Part of a small language model's weights.
Size: 13 layers, width 192, MLP 768 tanh GELU, vocabulary 2048, 6.55M parameters.
Training: a variant of Muon for these matrices, 442M tokens, 3375 steps.
MLP neurons of a small language model. Each row is named by its layer, matrix (up: input weights) and neuron, and shows model dimensions 16-111. Each number is 128 + 32 x the weight over its row's rms, rounded and kept within 0 to 255. Numbers have three digits each.
Before each neuron's rows, "fires after" lists the tokens most often just before its 100 highest values on Wikipedia text that the model never trained on.

fires after: " con", " re", "con", " po", "en"
L3.up688:170137099075106135109125055086138139134071131143091199123104126186136125115123102172135140121064123109188072108117117175152130144089122160129101201117182144126131112138170084107096103107149140190132127139124131133106200141185172161131202140130163180150167175123159070170093102124069157112

fires after: " T", " P", " f", " F"
L3.up437:142127147160094138120159125134154137139183189126141159175142115076139123131152096146130096126109173143160113167129147186175117121087096111121141130192111065176086069151120108119181099166099161083117114157070072175130101146126080122120194026116181164151148080093121140119129158134086170086

fires after: " ", "ad", "b", " was", " dis", " re"
L6.up124:087142157095173172115133079054117124108137162118087162107147147078134200177112065156157053136070108137139124080083202131167139097111147132119122089101128147134151125170095085121164142137100130204097117119187110125129168160207152160134142123110136089112161168129148116090093130129140101144

fires after: " (", " W", "W", " C", "w", "C"
L4.up134:159117141066121119167089113063123108134171137109169128149105118116119146113107132130104130121069178155113172128195146126139066112091116127127168119110151127122106086135125119052095099120122186166101128114086196106137139161095173145152173152149079159135192179098067108131086089179109151193

fires after: " ", " st", "s", " comp", "le"
L6.up448:148117115147151119139082085148182143074117116097133134117137098163148138115133053122147158067117189127133102211106139148129182083102145142081168144162118057149119133051090152074106106143135075224131132141094152125189146144127154154157127137156152133128082158094148111111160181101135138050

fires after: " ", " di", "pp"
L4.up254:143115131051131177123150132154155148105104170115179139120072091085117179154127142128142094102116083077094107125116126153126119149125107071121082112094118132133133073143125146159171132111157124174115137121147156144132169109167136189151135147106148164099143124211094126109185105158136097165

fires after: "\n", "-", " \"", " (", "–", "=="
L2.up268:136105116082137150141127088162140176138112168086174131136095160136069072123054093163098161078144112113150146149047182114137171120170140164187122111132146106115153090079163159108034134145082158126135098182111192151106131146167118122135186147140165139102097175119140141127094111077113121104

fires after: " f", " fa", " pro", "im", "d", " of"
L2.up96:062125169130063193109152123118084121121073088164177137177151146157073163093111168152144130102156116066085162161094161098213120104109169139166107090124141078159212121198134134070129103179147142102119157151154131113113119124111098167108111155127103145139088110168122146150142125148090141095

fires after: "s", " h", " con", " vi", "th"
L3.up573:093183174143137089131164092098092117161111098096130140075091081183092091106102083060119142145144139127119148145108131117121133096100174136195131111109131151159153129149108118088165130125153128169147072088130079130173075107101154144131101085176143097108156154122141125119193108136151139104

fires after: "ri", "li", "il", "el", "ad", "ur"
L2.up765:111130131075094081130075157186087152116221089140131113053169042103141126148140156117185122160115079136178113188140140175152146159126098107108109208126133068133109120129143250153081160163139113129205147124128098127161108158142111217112122094199078110099115168118130159106103095101119146100

fires after: "ma", " Ma", " ma", " An", " back", " as"
L2.up649:111146105100125136167099047155162120074065100102085136216110152145134111123141086148145143065111109140122117105150159129184160162157173158105097108155093104133128096154096136114165104153139153114094107149139177130120156115108173094104133179122202083098190100104166133112091111152098116102

fires after: "s", " S", " O", " dis", "ir"
L4.up251:151121148095131124128109084156151087167072137145165154058145169127071124121116104067153097100093117069177116129095163125138126105056126082167180121061101169131233070155111163145148170132159168098103186124153132164121108114118175172145119104156146128160095083098145112170160163131176058154

fires after: "\n", "o", " Jo", " Re", " Ro", "e"
L2.up298:165140144191106073156179150155138122096127090109153143169134132128137162120130110100170157159148085133140111075135137067073141124088170159130055107099138128163123136162171094124085146097078218176109118107137085079068149167159168174066145192118134188147158143095130102190110095083186105123

fires after: " ", "s"
L6.up224:184127144192131118088155119167138149139103129131141181192146077121107091145157133126148135185141129140096117075143097095110132118171067155120143094108099111157172161169149089105099108105106136144182182103100099092132153091127098146099116148063181190117012088094134158121148109176121164177

fires after: " ", "s", " S", "|", "-"
L10.up565:169168078098211146173118069177116078092139123120168124102134146099126149180148097133142179123106139093160104153067160116120170144125124084152109108126124131135132168094082178111152154104161131128138123132082179115128203129116080138136152139144074192068124157074149137081116138117124095147

fires after: "ve", " Bo", " bo", "lo", " Pla", "ke"
L4.up652:079134132097088067133158168180110208106146121145145179088121157176095179152117138147188107139140053123118135114152104080094144163163108151102129149125164082153079185140126082161122129118162209202117069103128158105110146136105091129090125093144129179136159144088108129104185140165127166091

fires after: " g", " G", "y", " ", "G", "ar"
L4.up149:133147146112101183100137178088172139121089100092144120131109092219172169119096112174116156107180179143098104194085114067186143148119104131123208066137098077117116128147089153076110121149131155143209174158159151167133054113110105109087156112122092182118158098117109090183120111179121146178

fires after: " ca", "la", " Ca", "ca", " Al"
L3.up241:132176097163120077124113118160057099057174109156158147062132163082128091113163107166198208193082076148143132112200117089205154135139152162137138096142123150116159119191145095086100123169066123120164099122138165156131121099148146178131154112100165050176150140130081156114149123084121125115

fires after: "al", "el", " Al", " Bel", " Ar", " b"
L2.up669:186145210113088140099152093134165076114122119145192139112126128093129153119173121176142136089065152136163130156100101188108106112132133131089087104159151129109156123098140123117155108135130161088133117043079115175139145086149115127082030147127131115131157135142153175143132081140127066149

fires after: " M", "pr", "ve", " ma", " Gu"
L6.up2:143143124116097185135104186052135129100153151102149100167158096126171129119103136137170125106124164117109074124108089100152090124141107159114073139150121110165062072124137092143110175141151113146114146116164109131169138103094173158116120154115113121176074167157112152171125129188188102156

fires after: " ", " He", "y", " h", " represent", " f"
L6.up206:083151084221146195127129146131075109120110166102143138106127131136115192107113138153138143141113085074179168138096148128112093115077090143118129098152133191174136104132145153079139161096142138113139108156140165121187105111153118129057171079170082192183179131180117112127080086166081123194

fires after: " B", " ", "P", " P", " pre", "B"
L3.up683:150133099100084100080119141118162125181117113084129142125124088147160192123086096149136150109161137060128106123155162152107134135186110108123113044176130169119158114136124166146098118116174088145086140156134184128099104091046134153115174109106137139101148111133097129073184163179119094129

fires after: " ", "o", " Or", "'", " U"
L6.up382:155065130164169083055188147114158163123167101095129155232102103159116130165111072132164061145124140130097187131113141111115111145067139125126201091126108114109106113129133110152149087131100114062148146172155145165093101126123112169149125177146125078144141124138110059198177153168145158097

fires after: " the", " an", "th", "t", "low"
L4.up115:145100102131201149120130142123132146140152208072193130101109113137126085082132043082104120164096115157116131095124159164096079097136099114082081097158144116142111135234102156156106102150131090128068055151140125160166086115141121159180149142104162125136131093151153126152105113156157149117

fires after: " (", " \"", "\n", "-", "==", "."
L2.up449:123131095142159208147161150132145161109122111055093158118124108078168146146182136140145158116058074128087096162108130101163140162109143159137141144198142069130154127124113127139134063135111136110064104163120072171111114061158098176103087175006131150137074098167130134182120159115177155111

fires after: " ", " b", "ce", "."
L2.up722:151092189131087165076149144133112118088122151066119137185089130136126125175113105106117141143172103126128128144152135074162121106196117087125149112206150126175111109182119061092124135080163092124093114138081177120136128140131090189137082143120106150090141089138097163172133157142141072077

fires after: " O", " ex", "S", " T", "fer", " dis"
L3.up480:147115158164152128091154048151193121154109135146122127102193109124151138068085141149123124107115157142105147092162110055142171168090082061116105112074114082140149116125130104076135149192157157136081142108172086091184121132145164184058084139112153162178191030132180120197128151157148116112

fires after: "s", " S", "ur", " a", "an"
L3.up502:162148148117060153092125100102114139150103135162106115107153103112104146112171135156131144094121115137129047098139119102143154115138161119093146093177154126131134146044109175107093129092143100202161115111130118060156123160120143207153082179139076144139129159108126154097189174105111129150

fires after: "s", " F", " S", " U", "al", "ed"
L6.up60:081139138051113055149140153165149141193087110106113114097168067199141100107097109177174112116145093131131124134160097151106112140126148117159080132157191077130162129127127144180106080153090079115113127124079098139105153172142188145120136090090157142127082127163167124133185121142155135102

fires after: " h", " He", " H", "ho", "th"
L3.up298:121063125168123121099113198138151113141101123125130127148120129145114073122171095126079135125149120082110138163075140102111083088096126131130114177172218117134158127157094208119148121094101149125076085104126158095153102153108065134141173130145010178120149157130133169185149130154081141123

fires after: " ", "-", " re", " S"
L2.up418:131093140134201151183132165154164136182079120159132169151184106081149078157123083098120087095118179127058114072075128133158083187075080118148110100164149123157185128121175135151140104141143093110145131090100126118160173137095110224095119100084143165150061127056141115148146124111169151138

fires after: "s", " S", "S", "F"
L3.up370:130119087099099122082123095116141110164132117128105127139188105167088109116123167195170172099112191139097143121104085183129176160145087122158159082136144196127168145122110141111111101101082128150129119160147120132149145149109166152142145115114089115086190112108178135091140152104136144142

fires after: " f", " F", " P", " Pa", " Pri"
L3.up207:133143102112116098145124126177137137186170121147120163148114135108147103079185103129153127113164148123177123090127151175117117082104096161186090099114126127152141079152084098132070085129179089054112089185113132133064137189131179105101132095169156108151153134153127072135098146178087186082

fires after: "\n", " me", " pro", "s", " (", " \""
L2.up377:091126148109079081136117149141114106187065186064108126088055163153078123141106111102132134161124089089167133132101179132149215138085117147128125102157145069160182147123186197113071090151133134163123062116104156139144119165101121165137102129101134145126102097145083166088164134146165118128

fires after: "ro", " Ma", "lu", " ma", "ta", " Ro"
L6.up136:117107104130093150122120121150136134070135110149121150162086192105116176082167108157150084135063078153137128105099192140114164096096151101072090141134178099127082113155083123158125120109105157169142092120123123110185112104161149137167138174086118104114167113188188075056176142136097170131

fires after: " ex", "-", "en", " pro", " gr", "c"
L6.up570:126098186117117095163091098169098200090127102124128078166170144159108152106111133150161121138090123141097185102115149133154116076134105109157160108150128164197114105133147176112120129152168146098123126117085146140189103116132116090134168117156083134080131108113164150107100165109109115178

fires after: " L", "W", " W", " D", "L"
L3.up596:125143183143150137133187130070160161081171119115087137068146101127121160136151093176185105085104164102155121065077130175140126147181111166132066179126100140131122111141062109122165168129113168138118186120175120112126063085130135101140099123145127158152170126144125128091110124135113130151

fires after: " de", " United", " De", "ci", "end", "tern"
L2.up489:116117118169155161084172129136104139186135170177074148089092130172197095113138153115209123139157098088148105083089102123105081110172082149130149144132128122106160114048115107052121124040129135103105119110133056157149132144131145150164116095100111124095160183064125152166071170086182111125

fires after: "en", " con", "on", "ur", " Ru", "app"
L2.up103:117157121085155146151108111148063163124106116111108115085101106151135105121119059188068101061096106104164136092161151108095105144115064146173150147067090122101182089111173078109106051162150179174180096090111132179100115081139126166127127118170116118137118125095131108082079092074137197163

fires after: "\n", " mo", " lo", " for", ")"
L2.up494:113099072170135198158129111061100107149096122161166171154126136132163157154139109127055113142137072117153168117091138110177117114096095148078141157094093146103110116125138177144122156151176125148075128097154162166130094091149177168144090140139070112144086089119132120128142117204080119088

fires after: " ", " Vi"
L3.up28:128154111115156089163139134163108120114191131147171150186122115134162164163176086114123055145151137119094138139149170148130087160109130167092132122112123137147079157105097152103124173081167115088105135090088081186092125157146065120137111170127155078072118129089105149149138177134134174079

fires after: "\n", " (", " \"", "==", "===", "["
L2.up448:099087105084163162133168138143124170087159111095139071124109140069122075131163110167137162141178075089113181152051162084156163133145158183140190172149145105053101099147168128132112113149061144140143148123096088119135154136103099087161138098109129157101071071161127131123128121069142160110

fires after: " re", " Jo", " Re", " gr", " (", "old"
L2.up744:164091133143101134141133114146099127100129132090162152142141104091202138162134145134118179144114097119061125126189083159142178176199128170050083114154144113163135107127158114126102152122078162106125099091199132138129151146109113114121128164057080142148151157134098144132157097088164098102

fires after: " S", "s", "er", "S"
L3.up652:098165195103133097148154060084125166125074127133110165135097151152145150134134223112146180121109140112125107178071128119098108169151125148092156158101100128183117160121087080150066150128128153168170079088122085069114131114133142180120064160150101119148110136138113145108146096158121171176

fires after: "-", " p", "ri", "ur", " pro", " w"
L3.up498:166029107147073118130072071157043122141218081088087095100162116146102144090085124129135144110113136112144150116183163159179150109138138118188132139122132165121158116076117165106099106138136096138133136137164151162107133217147064147100199106089053151094096150110135134149130130107073127089

fires after: " Con", " con", "er", " ", "l", " Al"
L6.up279:177144083146066084163133131142164120148127098106185131105143074138107148101106108123134191112119134129158157103147114128138126164129154122114119102152111117112141088145109099129071148142135090104135022148100100146096054180137147169111109127110125156158106136165087076131173162136108167137

fires after: " h", " K", "W", "B", " W"
L3.up374:093136175068148161149140153081109113176162130120099124158117166200158121108110065101163141128162103067132165097213142102157118127124143168090142140111098165141078105121143109094129141118085180147096089116105120109128123114088081142134067084154075124164168107145099159098083079135160108154

fires after: " con", " Con", "con", "on", "te"
L2.up582:191134124053149119107159093119168153150052149133166136109081113154135078135141111135150105135113096167149119108156125178125147142091092189122043109144104163092133104107156104125104076104124133112056075119183123109114156112127116157089140117127131125181106126115118143113156201170137140141

fires after: " ", " P", " G", "k", " U"
L3.up711:107136155105114144125151172117138128126140120107164131115149137143152146155158167090137090127150100113071145133119195142124093091146177146126147121153139128175121141113092089092164190110143114095126185152124092136116151110155118152145050168122151184045207069087168112110126099200154133165

fires after: " ex", " de", " f", " be", " De"
L2.up695:064138068113143148070116127049084165163144145127110111159126085108174147134156119106136131195194111087113142100062067080048122137112093104131168093136107114104093111109092172099138114147139176164110075075144126148129124166138102120113179109114091141164141098127091110156136123183146130198

fires after: " ma", " ca", "co", "la", " A", "ch"
L6.up593:179122157086051140200127162159074156115168109049088139120122097118120144092114110194109125151140102094181118145085150100165141137089067128155176155121196109080155116157093150155065174104161147173184069124157101144139120120110135090145115154152209118123128135183106116141149159157130113139

fires after: " Bo", " co", " bo", "t", " C", " c"
L6.up65:160074130120129132101109124095180125150142174123171147119114145154093141192065112133126121172148051144136139107161225073182095088111078166125138145126119096086162192089131110125151111120182129148167113111096154122144111068126106158047117101104172117095156095121129140069175119205195106086

fires after: " Ra", " A", " ma", " Ba"
L3.up52:101170149075165117087107172146109163126121118135079167131093113067195205134135131123136126130036170132180117132161157085129101122108115092113150116181142128130124125114151073130092180139134120146110177129159127148068100139136171068174145112201143146141160130164131104141115100160191116127

fires after: " O", " E", "e", " He", " he", "o"
L2.up106:116110144134163105155143182105189136121192128113113082112130125115126173197133105100135079123119097098138110101169161046102106155132174117141124073124145109151113094178131141126118171127180118146127053142120101081139134141128096151136152126170130132146215169094063161156160127079148077171

fires after: " \"", "-", "A", " (", " a", "'"
L2.up174:102119058107172125124109163100049183083126097120114096130119137130117127058103090159133160143136104104096108133136164129143135177103077146152140126137093131140097106059148120093075129146108107130104160152148134144126156144157059121085142132158106137085084172144136119090090123121153121139

fires after: " ", "cho"
L2.up232:129142114138136172143206100184137135070059140131111147081031098126115149159171162113177104120083095074112098153148184124139080152139108126122072109160130143139123154134097090152171094028109112141120119115086170126170157129154054144137062142087143205159150111116127127119110135126129145162

fires after: " Ra", "c", " sp", "ra", " Da", " fa"
L2.up573:161154084100114134097101132118122111127130149199155164151117157141137118163147130171077113122158100140134150144169102123170181188111126128065115154141114036146156075096110158128131188151109125175082156162168092135092129136144121159110170127090127128194112117100148156095205140103109174110

fires after: "s", "y", "ul", "-", " Ar", "on"
L4.up628:094074140150116122152105045184135106096108087164182109090077149139147145135086061132163114089088096091147082156128159135193107092139117142120128146077109129131228150105123163119160133140213114137146175098085157110147145102139084167127124101165145114112174117109143174085114104132090115138

fires after: "\n", " (", " Ba", "Z", " \"", "vol"
L2.up150:120150110102153128130099087131082153100035169123151120138126156151135082090163151124057116141133135123178151142074156169125142167136111183142127130133114117107127110068137114109113100149193102114121208105101148109110125147177105088147123170122137139092168091155096102112068096129178091163

fires after: " ", "C", " G", " C", " c", " D"
L3.up524:125125120145133152094124137136145097104168135140181137128093141165158157136138050105136100140180115175127042085151168089150116151077102118099143107119090135129155120083145180125140184129159109172133121149099033118070116150134113164142105103107144173107221138128092091099137147141126089169

fires after: " con", "ar", " Con", "ur", "on", "s"
L4.up499:146106145120090096124107102156051155077126102107177133151082160154122113080161144148092166154142140127116183161103115119137172149097150125169146081103092071128155134108176099048136097151169085123086121178136115126116080112100132145192048090137130137126097101088155107119130124178157153107

fires after: " a", "A", " it", "."
L2.up261:153146095129150160117156145118146149126231078082116121093125156115166162116111139151152055136130131085170206111120140117144142158052120182100138138108105101097102132065122158101094172073083110104157149102126126090161139105113081082174165157098110112162144152159130151152122175101159128150

fires after: " mo", "er", "ri", " El", " P", "ra"
L4.up112:146117097147165123152113119150093112132124114142161120165160130103099139165136114114145115119176121094174143073146197097162160094089120140084084085149141115154081124091171150098062122140122200105108172119143167056136184110174125153094126124109142108136077177100117137150134189166097138077

fires after: " ", " an", " the", " high", " c", "al"
L2.up187:153075132092234122092182129097178154157134155099108189107169161095133165086123074122166163145071173166122128155150160119127080079038082165083127090171177108157103175130128176104145166152110115172102157117141157098142140128190152097175108153094101122113160113137118085106165138174105041113

fires after: "ad", "l", "ra", "iv", "c"
L4.up431:106162097086133078095075099133183162115118103094115125168132153126069150189125179150136131156138104084160113065125155138136113113132125166145150132159104143102196109129084173137085102090149174102097141091134122085155108144130161100099152190139144142083093163086142013122105098163098139141

fires after: " so", " de", " O", " So", " be"
L2.up182:172107091138135119168154148089110150125153124147115139092150128117151129147102173094154089149166107105112148134134044102105149094138081185061110103120101092145131114124151133088131137116124161081179109101111130077131124176093116110123220163143073143116131128128090082114173088115140183113

fires after: " ex", " con", "p", " de"
L2.up607:077138151119166149108128049128114146113122167128099116123133166095147135071121113110091095151159175124092162124153125184169135115171092109117176121169120105119174149160104147036089139133101097105101095121112106080102129130092125161168063065141187111134098103114181108141103085144087103175

fires after: "ta", "c", "w", "iv", "ph"
L4.up195:092162118136147076192110126161140143082158164127220123077120139130108165147154171158146144108129117119174157125175157099077057138118168096063128095078076120141123087170120145114145095131149142105028155131087140124121124149108074125101130104117119098140063130137113064148121106118133097163

fires after: " C", " Ca", "la", " ca", " co", "c"
L4.up349:154180109115090122150113155138092125108136117166150080111179124099081066119131160128134163160063123115134117122078107074163100126079138139151187121147091150079188107177094133075099136133101183092138095110043193145139191089151086102169058149143165131107185051165136121192125117159147167149

fires after: " fa", " pro", "qua", " de", "ci", "c"
L2.up310:097087085164080103123112141083110155119135080145102156081136093083153172108090099123134159137170073084111119086064138100180183094117136150103176098172149174125171115187140141097082084169128210096136108180101144116100121134121106154093138066139092091140101065119161148155147196150115157178

fires after: " ", " G", " g", "G", "s", " T"
L3.up26:160115103107172052085152162133129123159170147110133178116097152150080180159090164137157031106102120120079147116154154097173101119090088115101163047213111067058138142130060137125116121115127120093085141124050075139163128111115126141112114141114117094102160103078169145100106162085112096096

fires after: " V", " G", "b", "v", " C", "er"
L3.up755:151130157077094163132129103105104082164125153122181100088138142122105139109129092114125183138141105086113088092117131162181105145097128192113177124132101153150170142116096174130088166171069151163077134086107131084090093102138142140104098143119108128088100098112140099142186096131150043104

fires after: "el", "al", "k", "Release", " b"
L2.up280:161151173133108125195110118120157143126106111085129113146126131109078162137116126162104115083114166159155100164129152166187107120179090143133104115196110090138147116115168073089163158168152133090129134108089078157129121103134072146161091158196080166107118144110070158092143134055145103109

fires after: "s", "S", " C", " c", " dis", " Ar"
L3.up166:125152138155146115114165143141148133100101128172142131128183094106198140089132180138105121085135097163086176139077155048094127098074130186076151101080167103088218085050122145157120121133125145140101125113198129088142163116139120082078153172141147170135175086131167161110145154119126086121

fires after: " Al", " Da", " Sa", "na", "ra", " Ma"
L3.up394:166215087148115118145117129122104113125145112169099138155119157109121084199136132150107142120089111137129124167195178170109102152136113056146145143160108090180132160137127127085126173114110148153133130083132160101104084104103175127195163124152126133112126108129208124174184094062111173137

fires after: " Ro", " ca", "ro", "c", " Tra", " do"
L2.up747:175113091147116115146028107079080152099141112149140096139065154159093158186151143142120162130056109082138173127179131125143108080077180140201143137133113119097128077186055137134066111146124122175155136148115189178093155164232096130094164120141129122139103094137163128137165146142175102106

fires after: "w", " M", " W", " w", " K", "W"
L3.up358:150160154112120138111111092094132099091194141143156115129154121145161093117111125077122169080159126126140191123159144137156165189133171166102105154112165092155082059062149048123174118132163205106129111147100139124079108120160131115124174084146133202108159054138149098138136139173099128139

fires after: " Vi", "gi", "u", " con", "l", "ri"
L4.up698:218138105135106131131166148188169158078117130144131106130128104118135154067102094135159164076113117123128230118112103164167085103151119153153126107095127132117180107129129127126109052131164135110066085170128172136144141128164149115137124145092127109162127123136118131135167147118127138100

fires after: " re", " con", " ex", "co", " "
L2.up290:152133138074151110167135118195143141101138201065151132154156130145131176140093112086126108094162117091136167183143062094149132173122083114095159171083101147163223145126117175163166141129125103177059091095074114081096129120072129154164125096118091135047126107112172058166168140151130083164

fires after: " c", " F", " C", " Ho", " O", "c"
L3.up244:128135155131119126135077165115135141145125095208158163131129132114066108167059129090116161133135047086171149158101155131127088122111080100096177119124155129093139111050139159080101113161125089096133111126163110126161132140094101098061127126153193142188168104061132140103126171083137109074

fires after: " se", " ex", " comp", "p"
L2.up322:083074127123109200118148135100084144158129193090120124105125144066129088067072115169094171181129121125092209100150131120106120081138111139140145108091170155148145151082041160086083145128177094097117087094107150128159135155079167098121131080100116076124109091171149125165151147191108183138

fires after: " F", " f", "q", "ab", "f", "F"
L4.up492:134156117120168189182139190151125122157157129090168115119120133116147113122070111174131159079129050085119091150104120132103132160127140138145136110104163127137129149184100176193102129159087068107096160098118145147121113095092145064127141064108124153141121049145090053129105149156113180158

fires after: "\n", " And", " \"", " Car", " ", " Be"
L3.up340:067121114096130135141177135189141090112126166085168049056094132112143105067142126123167185123088071151109162133096146121144120126121116161140121136168149103156125084149123164126132117133144156123178135166131134131107166069151130203131111070124177134117134114188094177147131146135154124099

fires after: " ", "A", " F", "\n", "00", " f"
L2.up427:155166157125162131105104113083093098144114128090185132157086130122133162152137086135139116090097097114123125166115116160102135115117146145127137118149097124135149141160088146185143156158136144151115175133151166095138088104149150103142152097111143190087207145151099109116146110119094115148

fires after: "ba", " Ba", "n", " N", "C", "tern"
L3.up75:161095124109107118093046173140162098118093112160200141118094157082141139146146120209106138161103132110177073108155163148160056137152124097161133105149153120136126110141145154088131122154151120118098175117180052104048123137087165138173165101199114097078121165135120086120128151190171102156

fires after: " ", ".", "air", " Th"
L8.up666:076121120109149192124123136106112109143144113151182116101143108136072170062108108115107135187132103098115125158143087119159140133160163142139121162156092074146127132100131159086151075150158179181142081064169152097182103145126123149205107097128100089151136102091127113133110123065118146116

fires after: "s", " ", " co", " Jo", "t", "-"
L6.up58:177160184112112066094146053094128140123180145111130123134141083208134141123157146097178103070116180077118114169146104106170089129096140145143116125114140051128143097153111081106162116112143117180164142114121147119161107186159135147128141094142150092145129147074115165128143096127213164074

fires after: "k", " ", " it", " ch", "b", "y"
L4.up632:113118126132163156090120105121115143115101090071137147112121147072151160157097102149100093138109112112119142131158152112174143139119148159155151125158064059133123052086128149123113178134157139151106136144116116202136091103096111148136116111125051162127151097126128176193091120182116151129

fires after: " It", " d", "e", " he", "ot", "D"
L4.up187:181141143200139117121160124136162137123125130095078144090155080083156135152122088150117096188137074089205141117114126110088122143139157143104104195149100168125096120163141177099135134170125104097157139112155110136127102146060081162141088058132142172129120131126145145167119073104132124135

fires after: " ", " st", " St", " S"
L8.up62:161151120068149169051082109181113111120095196127144118121095091142074109178122061191169097151154160119130132178089166107157113141110127106114164208141100106157143098117109091156114062156137090175158118113084098173148103152137133126164091115152150056127150152086056115087163121144106146093

fires after: " ", " Lo", "i", "o"
L3.up334:102143156174078144125112078130168147124140120118143143161091135153064166116145132084125087144135083109148094119160128171165079161181183126069140161122073151084127156130103108077124062122149138132102135111085086089163164102123110185135141120054168152106082141103103132074126139109105191210

fires after: " J", " Ch", "iv", "g", "c", "t"
L3.up291:116136128102189091136109106207105112101120110064152149140080120065140162144122144114123070153155108156109162062164183145153090124116096089061141046175144140158124123125116180163113115099175133119083153104134106098131169107112112083123130122123129169141114110104161125101134136146115130098

fires after: " N", " K", "n", "N", "k", "J"
L4.up741:149147136091144160171077116132114123127144162137081176093093168133128145134128128145074061135105160138157137163170099114164072140086190114146164129192157101108109073119106211160085110192152120162088139095182101097090120127132130083154157108119168155114133098133140154095114135111165081178

fires after: " ", " b", " re", " d", " c"
L4.up8:172141182139115180120145087077167121165150098150131147124131115116128144071165127076111075170184154143219124154078126154169123143103094108104141115127088144117093111176117120172147109159100096154118095118130176072117192133132089126090166075105176107098138101169154126062086085133103101156

fires after: " \"", " (", " St", " st", " p", "gen"
L2.up732:104109108116123077132088092111145109150088115103140159119124169120115129094138082151102079138172059125119165106075185131173175149178081117121147097163096100166146126073074147060140123179188077217149175126087104108180131084156079108134129116102103164116112123135142081109122092142064123132

fires after: " con", " ", " P", " ex", " p", "T"
L4.up268:107145134147127134199086162163155144159104178164106152104125114148121133078156067138160163109168141125067154089138116123144137178151092089128132090140168080118165107130126144098192146098091124114147106136131158134120144154093113112137158078078057146133130150134126113000146136195113159101

fires after: " S", " ", " F", " N", " Col", " Se"
L3.up682:132102100185086132176093125198115092159144138102106113140147157124173135124075163145090188154124130052163124115127154171142134115091099144066143131129129108120177116153140112104155120167125100095104106107135110157088119190103124103092121179080104119077120068102096123085140142118176137124